Part of a small language model's weights.
Size: 13 layers, width 256, 15.9M parameters.
MLP neurons of a small language model. Each row is named by its layer, matrix (gate and up: input weights; down: output weights) and neuron, and shows model dimensions 32-127. Each number is 500 + 50 x the weight over its row's rms, rounded and kept within 0 to 999. Numbers have three digits each. A neuron's up and down rows have the sign that makes its largest values positive.
After each neuron's rows, "fires in" lists the words (lower case) most often at its 100 highest values on Wikipedia text that the model never trained on.

L5.gate621:392519467500517515479439533495525444538531587548493409537497495399486468450447567474534546443522494430524459556580496522541472429426447523445455466516477465473626488503483542549523510539628421452435477577506510425487502534355532452475501517603459515417508571536514449439536466480505500549
L5.up621:450536520508475559461554466489524526524480458541433443527507446499573495457569538449579500411492506490532549550544518588463465484469468544413486521453487506397473507513461454516505526567587586478528468571495551486484427456452479422439484525496513435499521531461500506467554500549561541502
L5.down621:489556402452547469507399388459491446459518497513447568508453500574402471510558486440519564464566473536483492573468560532629472501457513515530516485537501505531519543585447459545437476510560505530482536503499478526536478465468504576510530527447406458543507542540491414472437526513519533513
fires in: "in", "of"

L5.gate587:573494475494512511526502534486558503475505406590484488656384561485483533551504437518525538519550465512537512514514531528454409415501471470517545452484534496483517428528487540412524530433553526426527521498553585499600543592526417490481467473612497400494505492589553596564560481502483451463
L5.up587:574461531405458439527474525501505474505540606515467466426498499415410463503497446497453485483424445503462540459558461576466422474561421498539521560515460558543556400488436484434530473536522513430402558499581458514532516506592520486438489449496479467579498471521576562613468515404468487445
L5.down587:573528580519413524500453446484554558487523488497429451507523603531394515500484500508522539492431486469504548497465450503436470436465456469486516508489483468638528467491513626549526490555583456540646508543550453424503545452514485414444552559497370618476573607583447494440491503580553453432
fires in: "a", "that", "split", "third", "though"

L6.gate502:448482397571528523444480411509486459521475427482461398406481515407459565528448459517676385487499519507481462453515459466519428556543479504478563608452491509456480490444537515511532552526584549532487522413518530525524502448628441499469536453494506501513467522558497549527500572534336471550
L6.up502:457470585517495524500535505440397510414412480489398524437468490496542506467481555474497463588477586539477423581538493454442512517525493469531518568537482501501438542456566408560435556563516408478501522519468400475459526533576444550501505465376611570482468469519458549539566437460434510546
L6.down502:493429519411500481534562536532487505485479531484483496459484501475462519402556480452468498468555504445431507473534483504522523483496558466511466548455542534539448550600618493467544573516434405615456501562503501460446485508515444507542485472428548541558469566589530579523494522498584473510
fires in: "for", "in", "to"

L7.gate485:566398397449543470528534541478516485538432467504489505429528527433553507522467504510554446458473493518455406499503545438482513388614518523483498467438565570550583500495564466474425582482529536456527442478560452459550507500367504487461585548487488508435402453423594526557425416503428479475
L7.up485:446458483509490481482435430523492519497544417506536449644533518378456487518561558545533453529461536502545576484472416514453427520593475526465410482540533498497491571494446560449487446447505477562449518545438600527551485501551568498534454536474424501460402481434468542449565472505518608481
L7.down485:420471398490472460393438473497533543471559457549436428482503501477462470534429448553494474402525557552543488607490585528464571494582513383458552516466519543547493495540573468483479512485500361448466523565548465493474601619472578586580588518433515502578485460446540453512518513552473479454
fires in: "to", "of", "is", "was", "example", "been"

L3.gate364:482447447572493502423494590437508499411521493529479495436545612416509504582608479459534564474389450492475484539450515478385520501498522571516582528529508490530513472476549450502446449594556489479534545594466539462491485482549476445461446475498499485393507547474364481397396521501520381443
L3.up364:414528534515555523530468516548542410504516458537481488433519534458492454543497427574515468491539451400551478437481520423512429565464531533580552480504471498515496611365579463571479435487492424465636493479463487479527479451543470484429462441459460416494525544503453497444508529506596524533
L3.down364:487509454510538506552525516541510518510473580495429529518554457518494449475513563553450493472378514466562603637466575611546538558564501458528456535544482505542522399606428516473437440567462482508398478572557466479571585479481485580512436565534530469493574493509520569470532504531418514459
fires in: "and", "of", "or"

L5.gate93:564484654439508490425541432548433560463481568528421465578486499415526482387394517416510472435526418516465578526399530495516558470498508459436473509510495516508502498519504435508513531475515555629611496532543519466494521502419472610512580481512506529438464502437549450442555510474568371496
L5.up93:468469583453508538540435457504510547543516556485510445541461537534521509399480460388567513464504528492507496578383556533486508576513481497423504466507516535537568470579500505533453492430551519554601421517541499406490549612435521496455494396521474499417499477572570510429506627431488526483
L5.down93:515510542442461411402397512470516519473412585438545452529555420492607491509465448491504498380556467494580541490521487541495525495533628537484439564487525600623550553482506516566520557514453469581462589537537416447505450483519514559398507492489472494443389497541540465465513495580420465503
fires in: "as", "of", "called", "from", "named", "to"

L7.gate96:527535587556545387493462471509457472538461488532499477495432474507489539428478484517534583502511522470491576445583565531482532490491524478537489577528425535534351432469523471489446537452506433503536485586538518467512550576431417489450555438457504443596514509541403566523504547533353465509
L7.up96:442497397410526564466494487484582484517517551470521512547440575562489452474521501493358579504476466500461434526380534512579555511477457507566454521493456577513499539369518438425477614520516512452573558440541503427493492484497469565506594447491528508429406453525533591558587495477459498509
L7.down96:493537474393602511339442526512530493516482483485498571510458530675490424469486521549451550543454424442462509376514514541587413508527461471554506528470475524513526470405459507516417444471513525523516450447451508456486467544450344487440527432510451545455500541550397529577492585531535439500
fires in: "as", "when", "if", "of", "time", "that"

L7.gate111:511471426530498503488476532496429508477556542522508449471431468567433515537516531509476515452492519454549580585424462478450531541443606438435542486522437499524384539466527533457495600502572525567425527364443514611438398542444560601463529487517490477543529489486450526509455565502518566455
L7.up111:480540488403439529480464483564484443520510477461496508423507530519528493553470401503463577487477472530365476530660475485555510452491458561552551554540552465503476491485529441439518403566581564411544396521624541492479545561413518503520515509497490473527565440489579458490521458584448547560
L7.down111:508506575547573469442482511469494546471550548445590543578518525531524470484426482547449489560523503536538394491477498497576464512530497502522533431569393464445503521539477514425419558454450441536472436495524515592360585372449510439470451441407526423453462550541500484555458473536571423474
fires in: "2016", "2002", "2017", "2019", "2015", "2014"

L4.gate388:443413464585542425486575461551555456555528584481489419548464562385358516581467526523431477525529483438538497499486515440462520477426486532517496466522528492433510548379486505450433534526609386573498411598543564590530524449586490516547577541441512501430527597535539520425508499511520517565
L4.up388:594474475523480484510484492496469513504461531479519521382505542456407524450506536470516509456553536477551513519586543516434505484474451455526526488450553560434423535472499528553552533503500541557545494390576501490534562542423498527358558485436493478472563549503488523487493603499556449479
L4.down388:499475539529439563513520591558503504498576478533414610447468565447545495445535527512528487586499539524520548431459530515535486470583539489407406573478519511548451468581557481506510461463557491459464540512564548430498468399462510533413526493420502553495538479431516448482492522428534561571
fires in: "of", "some", "the"

L5.gate270:489491563543527553470523434464482444440454529413423508459458488416560514527423460532428456550407533481465531455504535493541448553531403473555525477466463519484476496546504491514648511589575467491530533446589563462522476527505491465412525484485651492466495481453459508549440583442502483508
L5.up270:432521471597472527495567478438474475461516568425466424480478545393479539472432484502464521482405513510518544464577522482448508571518460557518497384598474577498564552513493491482580485493517536540624578443508451476519422504531470528461510524470445490528498426593551441540406450482554497491
L5.down270:524462527492470559569427522494499523562495475492490450431521468503431461429444451582646482550550527525528492519526433501573540490499553492525460485502547534472526497565544539478540420517482502523549535524434547631447516582479565420384581553569501554490554528537479511596497488506509487557
fires in: "of", "and", "in"

L4.gate469:424619569493514564536464468450500594538543601503526520518515429505495633491510519467469496485502489506500521563449435514531538420414484493500550442604548486444469465426515438472542460468523522455471422457415472472545576549482388544541506489499565575549435563539513511486489476542415512553
L4.up469:479481511591529458431541589450497538540454460505585483425541511567518580449519498521502488503500525481467477424503468498539507468446554474488462488474474491488486373478513473580490520449493551435435497458457392445622491513460487560615525483438558465535476534443511554496522559490600616496
L4.down469:574448423523485506434450590486490471562590538520455459495477485530444537471530450504585427533504512473535450440488437499525500465394484527483468529548527523506495364531546545496516532388495506527546558458520468401534438551488433557534463513451516492580455545461540594508512526503463534581
fires in: "as", "also", "so", "when", "whom"

L9.gate209:516529488495482430489416520529559581481448392568501488540422496486487605523439448605468507511492541435506421491481482527477427518540427480475495500496496507511577500514551489509547562541465529540546508463506448451506545464521547477540440335417498559533592487479445604525492464492519524577
L9.up209:448537484521462422476520577521411481543453535483476521460561508527470556511452544509522511458480513469544504461509462577490420495559495615549532459466490611423492485414489512449477488532408513564446540478490519547534472528456532500422529610491513474588416601534486417471511499561399530527
L9.down209:494552601460454462471536413625540437466557602473519540479525508506448485495531556527581582482502577541515523459491489533468547481513537483637507398545414432514487535473476520573468469513533453562568513542532503496540487478607536601534627551486464471546447533525508425498484578462464565376
fires in: "also", "not", "now"

L4.gate656:533522584548554460505510616455558522546501557435603495490546562505523508491551567442458519460441585408417516499519466433472567478570545486563430458523436472456491542479453486473566521484550526478466407453523490537567510564419467517513524520523584472548514487523472585468529487534569539505
L4.up656:518435507423501447452519532480493552480558562568514538470554562481497497555529535427518527542452520566496438513534466439524522490534450494518427562467525568488545429466424591442558502500591519488574475532571551503499518516474582491596494454524473418643522496445455510587525427475506490507
L4.down656:550483567462530540433491523437372426516453560532434409503541445471536582434543490461544593479529535581455547479525446559571437452456513554517516465487477492484448437468491406502477520518511571510547592534529469459506422537435510481497570537550582567491514515457378552517467469485456490510
fires in: "when", "year", "time", "day", "so", "point"

L5.gate402:400454450417550433516565542434477455532535449481452537394490464530453492535502500485456445487552419530558512479445459475486435423530540492513645474530388530591528552505470523405557491557607531452497515554496476434473410617478451523506498469536543566426487483541459522537542529420461479543
L5.up402:568416546509495574518500484529434560480635473470546502455514468544494470504556533446559443428432483427541535475488439623556499541488484493456386385410553498507493551470519380495564589530558527519543499561434518555478499453401599443491525562397561544440512512501391524589566415529549481472
L5.down402:536510465488563499498474522542433472419477533499407503557469431554519507486600523519408609493561508398465583484552443535516515556423588565379574493559487528542482434460574423556488540470506492583542556488484558475604477549517518423551500448521456502522542362469541460502519516469529538455
fires in: "of", "addition", "few", "another", "some"

L5.gate617:429533430561534490466570486532663532494437456504479491514508541598470469465484479485479518477464546475520509496481580548575486568569513470590346455457492614514457531513417508505501538480450630563487555457449553459595432544514481554531456577567406480583491464508467531563492509490496435516
L5.up617:526533510550495478543610465585539455477445546512482577496501440515463425469505542456570570429497518479403568542463556461507460480500561419543451496515642632494430509583491494465525475541438529569532473518497504464444510507498539471523428561513481525483485553495459374505498453528507580434
L5.down617:541592478503468453498491582433554601528406496516488531462451519538427425508542472524597558540484467481525443466489405428543415509483557370566519439493524486553451428528509470517561570551540530651529511606600599496480480432434566560537484501472404510489504497550480400480506487555523516481
fires in: "not", "also", "never", "officially", "originally", "usually"

L9.gate512:439519470445508479466561500547547477400479466511472449498552500509541511450491560592454472581563451524471479500576499487449538449553588520462452537462569473408493527451497436513480521511495537456470513448489431561535552369470509427563498414520457540557529432498524547498537527523520438540
L9.up512:475521494460482574530400558511530470489545568439534527551488541387468529506452407499477419479536585501582462504483536553544569514461477496510531501572502512592431509418488507636516526515545558427537464513504468407520438493460499567503501450523449444462490505452483562501519502522448390465
L9.down512:539517590382462480449517511609560467502528508433475591508538534528503519496429443518423434537504583452545385533541513536513578459536474599542553474422552502553438447546433502451551540517502418540460534545539524509487571535497398551479496501455457417508479475416503509570512508504488573549
fires in: "and", "or", "but", "to", "into"

L4.gate591:459449589525580507453490345507371518518531533486474539466412554551539477447392523535504451587463452525482474486523465444431450424466498507502428457497546596591450533433618453427452501515546511453438551459543468480466447532473418482528433463537555514516521508423471549551442523458578503507
L4.up591:582480375466523466540475444469510463585434513519632480561586482525502456411475469440414471611404493441551488469499599536469534507436423564564536449465451532534456379416395497504501483477415473504531591485475503577567549534494462512514459558492535407497467526434509529559532536384544412453
L4.down591:522448524447460615496483488572601557514409509473418558614538532525490556533613436566456544493432485520467428459475494425522463397545477442488546482551567512585476430405343485497456520417548552413512567488483527489477452483518522559550530507516446516510455523556469408531510477550455477486
fires in: "for", "in", "of", "utc", "word", "song"

L5.gate679:448503501534508499534464445412504451546503493468495523483429433575409450566515496481485438427481492560574563497526627480483504479471507466468539479566477539512546654473479452523545497438551461553614462505492435448507481444464549472555549529461503430424501522491485524540473490383442491561
L5.up679:436501489463566473427483522496557548444476460401565635502444415503456536483546512464404482460521551455542566546405572538498486447471459502572521501520484552476555553571534477456624376475450521452506476463468489513435484487473492600459489500428526518448470452541524572473592508514471464501
L5.down679:517504403430455537468508384560594464488529476566516447499499459526481378455559468582533472519500560453483471493480574519451482577497448439508542517529450462541494444542566527508488515565491480537513616567512511422510515533531460569505539434558470520475452459498507502533511537488600543488
fires in: "of", "from"

L5.gate574:484492466485531434543451481529587505539512560469492576516597506420442481508428477523440412454537497491496417479423506560494617483443514450474447511538491513426440465511521546434547471543510503521538465423546576486566492467465406440546588471514456407521498537556562563470506446578604511565
L5.up574:585495479442560467486534509420504549556541590449498611476541544416443525564422567504509436515496542510490508462437548537433502488435578469499473500501492512481578426501530484483513434570461542534480401502524493517558546469412503493465546557538549470491525457545521581521634476557557565411
L5.down574:470431554482423577462463538514415444585569440503507562526565559593461487524500469530560549444492622505503409481506478489488530458545456449540367542504453553545530449562477564438433462482581509535499497510524472475546573428549450478527490475487336443551586517417468479440454542519532509508
fires in: "than", "n", "and", "qarabağ", "to", "km"

L4.gate129:570530480466566472558573515475523506587490568519517440465513533442518571506458530563418504515440507494548494549529515544486530426555436459531543452472521459560532489385515534471577446501599555482520421499476559540448549498467456430469480458493465534486482475510477558482459485506463577527
L4.up129:512503565510497486467506477448533502555493498511446500411402526446440529466504548493423520506360471488467498538494498547455530485490460496507469543586611526470475539498631425453444463495553480629524522542552494568554518433435486519450458455465509560509500415496424534473524551507505627513
L4.down129:468544458472571495520462545525481461494474422446493519532534527534496496409414358467568459483486483605538526566506417538456515486517525470546430496468571569531488460502508553549498512498481404491556548450550555504448540456498460527485534501521574430562618545418511497524537514450481422555
fires in: "on", "of", "for", "in", "among"

L6.gate471:485506512488445479461573483521521526443422490559498552497453452414453525474451454487467510422570492474517504463536476526438491494632473368523452509430484528531530486530507459555492502453388458429526442442458459477465529524439529489468520524491491488528440525468482480452443440527484603471
L6.up471:403567517532433434432529503555532484449506427572495507619399416507438578442443396502432505472540431459507481486481501533535540550565544492474521494484559527458517564492478520566470504487556476411527523534613480467555520543541526463554562571427507417554414534562516514394451546484487548542
L6.down471:492417489514538539513467523478532549527429547488521516423519529515544515580442502452479519455510458519561589606498519509496525472504558419560538441536397496632435479559507530476508499471360523524539530492486486405397401490464484559512528562559487504461468541544515525541453454540418471581
fires in: "would", "i", "could", "to", "did", "should"

L3.gate46:435415464471606547509502452477465426463437544465570486442549507398490471532491531604503434432487386484512425618506536507539437512519507512544462476558507496550574536477523424522550434524550437554519484435498431437462425479526570493517460516549469440488545467577433503551444464523514520482
L3.up46:541495497553543508575483541486429455564472477467549468490488496526503538537541532454476491465429424561518595492470541548442450547469464555523424507482468402587578457469456494502439553492539495538460504447472428462497475437479538452437506536481539521479517475498469444483472497512546536490
L3.down46:430514571428482549550595519512541516473443460498480496506487520550442445553554659479524428436461429476591445526506527438517425502521544495529481470445420397538489461494432471465474467530428550472495434430478469409453513479480505499469494500422504527533513528478539472429450538529487485431
fires in: "united", "cleidion", "signaling"

L4.gate386:503525431591518530458471458458496520356517481481493550512507535401520431583514501498486483481481511589502482522510516493534517505552470491541555446464587542588469497491538443462480487560502499384549467464528454447481513519470413508464466519555507567435546489525506424506538502443554555465
L4.up386:429490488512548448520527502409554491499499509511504587588549557447497552552500514522468569572541494505554465493506564513432500449541463487407517515426557573559423479478488501436416444561535464513519486551515481434508585445436500498473450499394520414448441484542511486464452446451544486420
L4.down386:606468457418441525500547534393403572496523492512499440473501541585509474523516515526497512523440516466560458509470467500468508461438505476493589488586460444549486499491407486483559418504506433455440549447523432406476588580466460598484628409561545539542555529499522469555540525451436430493
fires in: "to", "of"

L4.gate324:467508476521596485527519397535537509504551541492460492515476572440511553512498506544638515557511462449578452560519470424417557487536508351506582525500527470567502518495538431431520471506577458556532487504464548425486423491442475487498576503457532586549475575463396509472467457480451452477
L4.up324:514469503595603503568536506490537534420518517522453501430435598416530508507515531482564543533445504542504444468474503526434496610525497443550569530486579510495472535464578512462532458569445510500459515431533506458520466445489404535530603444445503609497450552499386479487491549537410523584
L4.down324:575505557465601518557455529547463426543523450463450458670512491537485445450591473506471491492538531489475510519559439528437539504580510383505459533486442601449381392575616477532538478588508492473505576474572523461496441504466479451545454425482566480508478539474399484455412546511562464487
fires in: "of", "chromosome"

L6.gate139:538462494583497443561513593560461412398553484478464464448500536542482511425403461494494521566494419541531497452534503453442574428497581550530532557446528538478516472484603518580448435504472509441508441513474461614542479437530415506489524503469546394469481403515432601521409495512532491556
L6.up139:463481486511486503484503504465483511547538542466503471460602411536468531467459484528497440495538444507555417494518557489487456477460563482535543534497437376482513518463583525529429504516489531455461521412479394543453365418544428509476475458421584412394348414458362533586348485472459544513
L6.down139:534569451368480677559505549522513475543435467520437491455406576569487500556591478477533541564520549532448490509461497524511493521504383505512506446547472462537514538496512481566486558505600498545595474587528518478538508449511502450490453525464525524557523483580554526440486478557462473526
fires in: "in", "and", "negotiate"

L5.gate220:514571613515507560566599436506475457549470559460472618515456474453517406488543484420456503405466463525528498576579443472448529499473577539505509435545472418516521562346415552541504450444548419567574480510420571509510497464537534497463455574507499506503495567546593441404432483490491526451
L5.up220:466474520557442514434469423506497505542529416489423493509492380581538546546570441470440474439471482457522649525504560473475430583527488472446488502423476544501442522426410533567519508534516471476513537491511432619449435493530563453482470501462505590498465431526486491483445494436490442531
L5.down220:500497525471439419478527453514420438556547573528507564546545496494517391600506547529579523467432494436419467540489548361541513466551519517500444509508566582586498479476539547536419485599627449491452489471586497496452535490427521472489466513431480417481571474535474426543515540392482530488
fires in: "of", "game"

L5.gate320:444551484434498552466552563516508494517489464588533516531492506546450539580535481413467457446523520528547508552439551471515532454592456510483502526411471499401535393583579525525552537498417459427445421501453515383491615525523451512572477496514427439490472434453465558454495579488429528489
L5.up320:632525431550422569416634552569565542574504475532491461462528588574521467523472442460514515482516531511528431556410543502412472478505497536535446477471569422576452387506447543583502541491494469479409418529442462461527566599516405427557420529412495373483473559354367524477500500495390479458
L5.down320:548443442522368435505446540507444607467461558525495481451589514384455444547545450479620508488553473460489451482502575534443447454499559420500549592469536522571512389451586515461586473541428511416483460639474451469542545514436485509468476488481433470400523522481465530562550489525495507482
fires in: "only", "until", "in", "since", "least"

L5.gate521:458558496447533426475504463439593511536561551513547480517517517485477535463521458484527457551556496575479423588514505512535547441533613535495528504427540472508461555545439529581501460445637431494538447552482594559485468545490450516486582532427585482423486492441421626448493559447482370510
L5.up521:408471463453520499557488430492516413493514501490574438486456436511519437516469466505499528502503555513481547411496507547473557470489478537510487347468525431468502523595432568588553522476504495528525527492529530603584428469538479552458605511468474452518442593486410582559507500513431602585
L5.down521:465544487541495475413436512475503495488625540536306465518504446505541523513563493547583473446444546471425432491520575510469467594512511455468495632554450474590496483557510557535493515531527421484471525507420539430548467538444517533519510489536537470507559528461506507520430551607514484479
fires in: "of"

L7.gate403:423524473522525540512459459499545496463422539462550479457444468465478533560496456570493532509515500430504464488629533498495541507469464457509468464622561415535374542473450551493497549530564406439590477645551472461449490434462418524443488481386405444478399411555545517386501525503458469563
L7.up403:568532486558453502429449544434510489461451435443547564529635567468452584408382542493475524513535479529598543358515476509406473481426470469486519523488604459493591510564598527475486421518403497525591473469575524441559414479461450580502526497533415521476515507518444474443587482526550432439
L7.down403:524502464496532490472490465460651496507588576484434540562545552405443489472465497393454514621494570477507540461414445409477459447488463562511534481509466511465533440471581541479459512412436381425482536520530485494594527340420452547605495522542537527519457566539465492497512453517480497477
fires in: "of", "in"

L3.gate72:387549555512422573496507500448497486486367505540434442486574569478516555599439525511442522489425476533514481519414439500469530465505461549339496393514587464548557467490501416541475512474557452619524520440593487535537591519472511446403436529503576551498507510495463557540433505538505394423
L3.up72:443516473420461478448564513443485500421496509597509360482435473436467511502556558467399479488473546429453496555519513477501489437509505569488516440494530470506496497503482482483518418454468376477570539479578414582490497479470523540497445535486578500560522580586494524531504435451611452501
L3.down72:497511526492501552544466523461506460554495475509518592478504535548426482515579452652651493414519503531567581485548520504493378499548527446564543559546444465468522475536514534427516572495461506465451560510497472423507412556516505517551541573486497457570394511477569550545453643527445551502
fires in: "of", "is", "in"

L7.gate312:378462463523535439574490460378517512500571448476553438598630485475527459448454476561512556505561525415546482482501509541540506508491480486496498570416548500552551494524505517420524445496458566486506514484588486492483461540465445540499489577471480418491514466518465456494475506541444509434
L7.up312:434495416436526484514534506503455550414510482503564500534517553511552404507474444590494496450476470484566511444363534545492497489513533380512569556510553459442538450526452557413571504505459494539432505499434358459556508570537517456420500588437451515496499450532441444531555423456452527420
L7.down312:506467532464504474541495424345547540388569530590458464522492612567515437531586531495506538516575491439490506533540484511414384469506522447469613496517473517569493397545521569460503492545426584543478497472465480497595495523420411491471532488460407487482566505584499499473431475502524468401
fires in: "during", "of", "until", "following", "before", "since"

L6.gate323:546561510516494484523528503502515549499360503494467515506510531433435476529461469488479533544523562501428456596432568619464531418558530519460526452504525521498500438377522614472445502410587498549528571547490469417535473492454405589422484527498467571480421511504495587457474460490420453544
L6.up323:508505477477554507508432475449513470474451555458581519511624520453503433508478548464541518497427566473558493473426428461470481555534501512492518483501563564485445550527582542388498456504494408573570451572638571496551510604487489394550492500561499535460436551498569485505583522552569582515
L6.down323:547573455540578485496450535408518505474513610569639490524449487393557503466506473478531475485484499457465504647441521417509426407410574445478619486502431502494452514485584520565557515494512382519524599572470459452509504539506500491485469470523587484528508395483415492560456575577558573536
fires in: "of", "after"

L7.gate621:556501522463452526510552457518440518458463469504487458562531536488459420518541427478519413499513555418555510532459637577509501503571492484490517533452399463552400479514513457488579576431597519514531501482569604582504483524534510481442501487564502544550389542474555413564393500459480460485
L7.up621:511463431499543535482501512554604586516515570497482501543469524389426449519521495513439591475531386494555539524528543465396448462477514479458518584466469487505549535435553446400550568548606534462631453473432493606469594479442540505494462464447518464562492436553532502453503523514494387514
L7.down621:498479453531565451639508468597454595540450512546465493485480501422482389490411522465458453589424575481410471502563430464469534560539531417529451488476440524522373534465529503444503379501480578422535465465484429541490496472446478473552539447547437449541504468497513533459494450570489494475
fires in: "of", "to", "negotiate"

L9.gate219:447522589573526408501534442502457416452456431633478490590538474540447436539414547452502463435569515552494483512491522520454483450587501555524488545508524467486461491451453484476494547467530513335544520616504581506477615474448529465596471592527492523543534441419533573511564487469441543609
L9.up219:461508459474496456456549512447467527505584467490528445617606460516431515565518509471483569399461509472509589430512497512456454527423521480460516523487537491493477511377526524612571552395568474451439492580513492564453515515501575490676495504507444470502512530622528552423499450481463463538
L9.down219:549535583495508499547599516492530563520447455500496476389470530499468480520549457510467443405542476512471566552535471532444534447455472458602566559459432437459507545519467438572577445614480494500590526454457568516520414497641483525420456523540508522523467512517442573489443476612567550423
fires in: "a", "the", "received"

L4.gate237:438527436443461528493437483486605621479473502500518496534454443513436572481502536519579467513534534446402495505481484473554530504451533486420462548431501618431498523513439525511421506501552517470488543527468478439557464412448551482554548531476445518477541552498534543470496484565485553448
L4.up237:417503543508530621521515480490461440423583598559413580451460542427509570466450489512548590477448526454477479427539540532516403458395509477479479547578500463541463477495517509519546555477583521431534372544560544522506587501501461472466481590561528492500522569537441553451449497435639510544
L4.down237:459559479522497410460437473461526466443473532478546476399512513441568464645444514410489458513410510581462458418514566442445356426467534497546440472522488487525464471457488347550408529528485553454505547508500598503571450485484502598546445443477536486499389553563466521504565461515544482525
fires in: "in", "a", "american", "every", "an"

L5.gate278:537493477444467427484538427523591560469507442492523512508429513403470449505516467409548532502515513641482493597426499498497505502656473491524561517435457451504461479413577508538496557531508461447439486470487554409534452566446456525493539488467504386518454528513578480548498520492394539528
L5.up278:631487460477561584547489506473502534549531474495441463445547540513378485471526479359485554500474487560519428545512541487457517538574534472550572517501538483546478469479548510416417579598528493488468518506524480465459485388430386452462518479408541521491450549433467421412466518563506525482
L5.down278:461506542427456474537586555479575478476540525524487452488510588498633481590455513503562485582422398507439513489591433477443430496542574505609535539416402478518445431465500502471401488502563505547438371598468510431460491495452529490521573481654430498477527573529546490573507557501461455458
fires in: "after", "to", "of", "when", "from", "while"

L3.gate517:431600450499500549418509522543504449485572621456483411529516432503547486506503536476611517514511510484481410423527396528474557496485518487549491460531496454532517462382415604549504530457422530502487455485516630491482486489523577462572524517438565517458449515539502473518442484494478436452
L3.up517:529508525461528529475662508430454535513543479487440526420583506481484436529527467496433519561526450422491495456561518487526615548528491454568466455514508463519567445451470532545470596462486537508497544529423601540472488551542436474574509503447542508591477447671454472544435481596539431537
L3.down517:552541464506517509492506528505499513545490506433453468413559442551535428510481451510510462554485427466567485515493519529526526483575503415464445474555467485534566545498504534552512586566525481525543548587451608514513495548531455538596493406467557531505591367562447448496473556610502582458
fires in: "s", "its", "their"

L4.gate359:451497463505512461509439317569455452461508453451453505446473479468568562459408452541541542578386413494542424566445510478488496492461441573539499523580465488553443496420515534509512518404490589522475423437481491463474449466458457448579459457533553606482502552524592469487469449496522478461
L4.up359:520531520447505431443544374563438431488440493431475522457510449601431464419504491539548607624463480527492473535506602480505410469490494531571559511500406480424481467460592482479494583552512490566445510510463562536472488539506543487513532463334503541450483411584535476445478405500475501454
L4.down359:436518536525421554525543415523575479598398465506490425457470526514516519467576536485523419637449426499433500417511486495551423386453563393607441433484488446521557389513514507498567552454494443576503484524520524575477544475416424445582466470430568469486486459540534440467488549592477471436
fires in: "for", "of", "in"

L4.gate641:524432515478530429432504483630556468473524443481459470557432535390513475485476481507506434517590541467567452429487475550426514446478581519468488510522525458477415484532588522522470448488520516513440520518503524492542558485533479505460504477494479470512546539469506460494515550551466556473
L4.up641:525569429460521594548482472501450551475548526458498565516587532473521634523499577476529581614551518479442508405439464498393457560487445438420501544550532434524540547525582515474470534540493473476390497554501449449476490493516501575516457457391448519526463513465519506440459480474485458412
L4.down641:491481477458534393458420504508555486471497466531447508555517430471478572461470535502503479545425445460520447531469514519519512527531593550452564506535567664419423485507580427566546465496522479553488416491496445493505470565466496470583582518432487514494611478523487531495536484533416540523
fires in: "to", "of", "win", "announced", "from"

L6.gate248:520573469442551547433607420442443579491510577546496508527516557423580520416482474500403476500480447422485468583501516548542600451473509566564458510574425515526429485510496531533540575493449545514519493499566478468479550551474602471473512516523503563579396508509497529504519475558482445540
L6.up248:478555469485567540446593471402516561566429487500513486432581547465501388397491478596397461511476476443565580524565522555546524466484614530497409532539455398572475514555508618570564459520500539454339414482519519487548472514434461524528516508454489534555531460437497607468458492475509567532
L6.down248:477476470459482569457475525480457517447518531466464405525519468419534523529496457478426472578522478441482550575488428540551452485549550571497568536629513436545574515543533543537476496537468646519514536500578509457485498536582506418546550441493434484600444478486488512496551475435517456526
fires in: "s", "and", "century", "its", "1950s"